MLP neurons of a small language model. Each row is named by its layer, matrix (gate and up: input weights) and neuron, and shows model dimensions 0-127. Each number is 500 + 40 x the weight over its row's rms, rounded and kept within 0 to 999. Numbers have three digits each. A neuron's up and down rows have the sign that makes its largest values positive.
A block is one neuron, or neurons of one layer that tend to fire together. Before each block is what it responds to, as a language model described it from the Wikipedia text at the highest values.

Responds to: Time and place clause boundaries
L8.gate9:539476558528443516537498546522550491487547429506484506520544605484503544546553536518437457493545472503489514536486450414450569550501586500613511477469564486535466494527480449473560477432438508509475514459440514542439405499497536480471540477465514570497524454473540498509438590519519471531541554484515509479472518486432622471520497457556520509516510446542523488420561530524544501464597
L8.up9:543438530481441535484462442552531552507428540470566519562510445588428520475526479458436498481602609509430510500494481460458480495524494431465485462582565510501490518487523464497505508534589543553472479487494507492463484539565503541437438524524537572505547549504526505465494490463571488509548448515536505459462471491443536476449509509477498516524509511412562430510431438501506523466507
L8.gate1007:483546527506508471552538551500572542487606411458502428527510557507421513472612483557506491486473529463458477514500425460522516487481457502531528463483529529476492475479436501526502447498512551545465485412487501508533537521539473487531472431425586505516490492584485470501537465452490594550538577549495540476502460450503563535451530428479494548465508523513439537513589506548531491532514
L8.up1007:477446588547520488491528515478502531550552574445519515586439504520461485446495515504402529500509425450504493548506457457507518431511472483483483466509498477518491491514446518518516488518472461498523433483483495468462445485547436480490487479457535462474509468554524508481527474508477505543492495436446483436409484502547502390480540482483437484545572512504477467453504538447474458502508
L8.gate1485:490528500566451539484485482466463491538566450523542571503491444540527542429460522469467542486493540536443474555475431485513525484443503512487476543465530540489533523481403480552543488384514511508487461504478521505496552534541479499512500574463408632451520484516466507539536464489529486550599511478489456483475503524517504547463528531460451488441533509467515503464629553504586597560492
L8.up1485:541500460545461500546598485517462503557555404509536520509509547504480510549540553494515480536564519447413516484547502507492522454410505526518549525511470473497455454527485462515511577511500563475462461492574510528503491528534422513510513495506414514483479529483543501473483453540520591483504501485558463399447477509491521579472498472484509493509465534443516481513496521466485492500489
L8.gate1513:473456432441474570451553489519480425546505488519583451520503512566419460506492536523454354482551425528555570493477453503500512462420456509465547512457518490478522570487445552467496450518544480524542544446455524458517462556517517473533508501490463538504455558518489484491490456487500609533557488451495473454455428461492463464562588501457397486451556497488557520473490507518472586543513
L8.up1513:473510439479513466491472502484480466553529464514487444512469467514526539429527534419432491474564520531510505546461527465560496498534581490445436473539543473529419584467548515446484524529529458456510548525522494462423522534466509440504430543478541558515442475517573502584498488464480514448494486517491513455442522512576469493463525448522523496543452479557541481495486514532551488538521

Responds to: Relative clause openers
L5.gate751:555582483472506531560497486544525500532555530482496496486394488486477565531527541540430466585471511542570510506479483460455519502540505554530493471515531537495505481501506465486495445502501572512539457494535522478526581532456492394550488490522573528375512479560466433518533527514485494478570563506452505463505494521482625532536464469478461446552482472527503548422481524495423489555519
L5.up751:501512489480511420528531510538536470526536507509476370490517595451474542494454491571488408538545511474460507456492429467481492520498536523473517492529495559440466497484492474529463433567513510598503495595567534535524471488496545485440503499437548477535428514488471518566483489479488486506520545496574490468432467507486511485539468471458521507520516490479498520533548475534519467468457
L5.gate932:509518530504455427508467519472559472478455494478460575447432430538527482499517543520559565505510483560431464467482516479539513549530544465502537448513524443547466497484533553501499517501434527545530474531500535493497588447439476532536453461469545497546499529505478589569540546494545516488519449477488478520473497470515505414492473490512458540509485507523533510568532438551559536563532
L5.up932:479514483537559516464510478549406488491538486597590527518507543516439487443488488491479484500536543409492534439496510481517495459443496545550547504515526496478483498488570478486527551550495495523463423580391456507505547504473518423568471488493410504512486500483517394561530371501464536433498547504486503483499541490512496436534470541494469507508550493506455496478529416497475542447449
L5.gate938:533455448529497507486508471504518522486498552540538597477493495538504542539534528504485540530544515504487532459392478517552487502511576535489458524434523440520439579457503521441556485508472455459454535530467497468501559493515415501469536532385379524419456480518533500445520481468537517519503467473464513519542511486459491512439437530552525486530475557493495564466483450500497526541478
L5.up938:521481466436499560461422529525497498525518469472520566546496481515551476462471586571461490534553528529480517534520480514509472453526476539487511501485508506514485573516499462462517493539505571542492534510462524503466513511487533489478503467496395469448519491566501520583449477471599487463408552510548494495528538485494504539533527525485609539410472484497555483412540468590505511491433
L5.gate1311:529499454520476474495535448545474475525494442519480535575551567426492449439508481534407496505475557497579535451496443527494490553525534525485494472451441490506551497547509493451535449453530539483546446450505492502436555537488557479545510505518512455508420405471520517470543521512503458444525509510509576507531508439414435523488458491495496510491512566518555536497562482455508499491443
L5.up1311:481575492540485525493551494515511494522541446503540510502472514475532487509510418517560573540521534571539498391605565550555454525514485477543433499515527483526587554432519531529537525530455538490508494575517515526439542521530501393449513567540510479520566504518500523475478488490541560465538501583515553457465554493556458561481521464508474547526520520507562507490572486513500533458510

Responds to: Line break after headers
L8.gate886:547427471461525463583439446580500428496493500453511496503564489435492467555497435451444519457527460470569538483542468426446497437471462452433409533446468542533496493478535545486528472425537497493509504557521569476552466444542483517504438490444469510541496518501590471550492488474520481512460475486433457580480435528582510469508481608501479465508521425476542500484442519507519522495479
L8.up886:532517475536476541453462502453469540565427491442367530485507517514411545454511467522544515503555503486467531536515448490552494421521527501507418513508482536600525483506520593492504487526512432483552428504511461490477484462478599536499489451443588419505559496589437486507536507478511484478495520473488464496545497524543489458469562523497397501529489545500441472545449503468443498563540
L8.gate1068:536467561463481508442442529501461424486438460435556505507569442478530491482544502430475526583539525538505581500510462486452552489535475522521508486523495552520435521518528512522484472524510490549500510460522557514453494456496486512476555495479416517503523439492470472466538515507532446505478571469478478548533473539432582514530542442520494479484530470438606479524524602531430463522533
L8.up1068:484519529555484489498485547502451477521471515413489575527591487549440540515527533487557474540433508572532531550492461518443508530506505610544432539517464478452527467461496540568530485560540500508478444437460454435454484471461439544446495473473504508485544434501477466485530530465419476379501488559545499446446518485571478474489475582475531474572525531441461509449491535535546543547539
L8.gate1242:509512486533602482456571526538520527548562479546450510532471567438505491531517535422542452494433437557488552515486487480508513476537485523565515408468432580518483558502512551568597525498456445470528535500527501465573476461493485476486576477454501565495514534455446463543499517461499487468489500458513507500508518538511459558535535515475491535537518486575541481517448511502519506458475
L8.up1242:487485467535540499478525448523489553511494491476467478468426491438490507582523496543525501504560532458446477464547554483517562513490487551562474605512519579543549555520542515567470468576490487517490570536448527461518499473509487540406522547474491436507533427481407474529456523456493520507522462533491479497487437441462492516582500549545487504535502499482511531565455494566509547470422
L8.gate1446:447478458472494503496417517532497465482448505467520500511533574487487482457557550482546497416494490533566495446403532507557463429487533445499450509491610509462460517586513398470542541448585507447493470464448512502481539555551538480470497497453473530495487483426531426550552464545515464542477482462511481530526441553506482506482536492532551518504476502551499452486554493464487498507438
L8.up1446:498543491474495561464516523504489360510494535475501527553477558440493469505511496554511511506603492523553510468537539481435557471506549484467487529495442460520507471468440493483500492518497492472486471577463530522488511505486509575551460542569447466470452492544578450456563432442515541460508505452526511510434477515483520529535526538465423532451583454563456501505494560474508517526417

Responds to: Table header line breaks
L5.gate410:445430557504483429530518529484367510524500487447492460484462487513537496520433470483517478488519531465446471553485444538504481476511519540489481375490565476538458536494471500529526517531504493501415464461505454490531446504403497512499440573478533495519475561564419483479469477544479513482414458502430503547518491542514510481499539532568534535521472465507532520562552480557518520450599
L5.up410:478486468475571518467487500495482453555529481500456502490430489472516508451447453507540545548465497464504459467442488547472445514520476498531471417477556475532428521409512564458505483496545510477466524522502465470498527522476444423498496566533553529455494555478535511455515461488501538486535507523485468550478527528457492499473518535519462471503490539450539447567496522558566504473592
L5.gate741:504539410535502546573549517459456434522520615479518489491505512471503476446494481532527527542442463533490524460432571466523485467514492490503537535478462498475495539501429575461544599512517485465517490503552429533419445456577464469530497492453522478554466519484485458435549486466497532475407524510519563518471512491471568516558493519535518522521509496602488517479500485535466462460536
L5.up741:542520503513458468553509544465519515562428472609501513530456505453498533511444483506538448466532466524482503483561534446540438538529498514489528539557570514510526545467495520497519537598469542457480491464515472526552490442485476422530528472522524451498405457532558493577527513515475511491556520422510482488463472460506554497500509441519455439454487466465553480444513509529493471504571
L5.gate794:478420443525544500574511454518454506527469395497437563466526475550486511464486490520501481516461461484534485468556524509492524521506497505524478456496602491472487518558526507461490523510412465501441450460540486485419531438484438595380445461470484518510492537481591483485439589522506481500459527505530434517447459511432602513485442479546474510454464521504509525459490483470480475516421
L5.up794:447414428464465511481513501483576498468531453436477483557454491472535445505556511489510426495503533510485421463477540506508594508481443595579555563473532559501433454496520483510453511470500572543531513511468523559490480464455519493503495486473562514573428534573538471536509477498490448468479487534502561454536542458438518440508515428471502524562464502514467507510569489516493442532570
L5.gate1130:487554435520452519585446513568463548479553506483509491513553516554473538448493469540468482523540509468522480552494515518474485467436518459467542453547453582509473505523458563526491531499512363503557487468525467486519558453481484590554474455461550572560549438495497510501508425497487472527559531500521408468491515466607506476542441481540505549501526443483421485470476465506458566488466
L5.up1130:510552515490447498456474460459521477531505487469472428455526484539516426505508498438488542503491490482503560487482585570512454508420471498469496479507469512491422536568525473463532536485518459501486524535541525529455490479489449468443438535437524418474522526550550535504517499519528543497506491489510494472562441469518573467520557517467463454489430504464512513495464518530472491516460

Responds to: Line break after headings
L10.gate905:427540518529415473552467512535500385521578445483529528506495522513528581522482465468539483431524522519503556565491514526502523512578532458555539500520501540543501563539500514476527505561474401479542563449519498512480521474566573463505560475508454462478523524499413459591457451521540529517516528466520473450498474517511476494504511479569453509567455510564499508553543531464472468474491
L10.up905:471535458466452500572481542519525463453471481491494499509475526401492545502473420541524522535502363567513572478507416560477523468621472456511431505476551468478455526444502391509561484517521401527566507493525478532527510467569506484425487402524538478482506521521478473572475470484582522556478503518455427473516509471448375484488511542502526446510473488497477500491575508478454476492483

Responds to: Sentence-opening time clauses
L10.gate227:428525467551520454455511542452507485497487545494506430489457533464519535543583465513510497486506543425440581538469433511563430546508490519542496511475515528497474395530472514565544503449442528525493449527444481457453517513539455488552449427506568459501525521554470470469456491516478503466547512468558521477473494496472472526521560510512494489446497499522394493525538486513495558499540
L10.up227:507513546511477459557442499506519564441517460538488477512542562464509493532490533415426496440497580440497479462502477496568524514525578519545544462531491485461468479526502484529578469513483514502483444491478582464466538492608473430519507465541575499447506520514483534482517509500503496484507511468427511433488441471471526528379475509473503531505507427493434468482456556487498539472485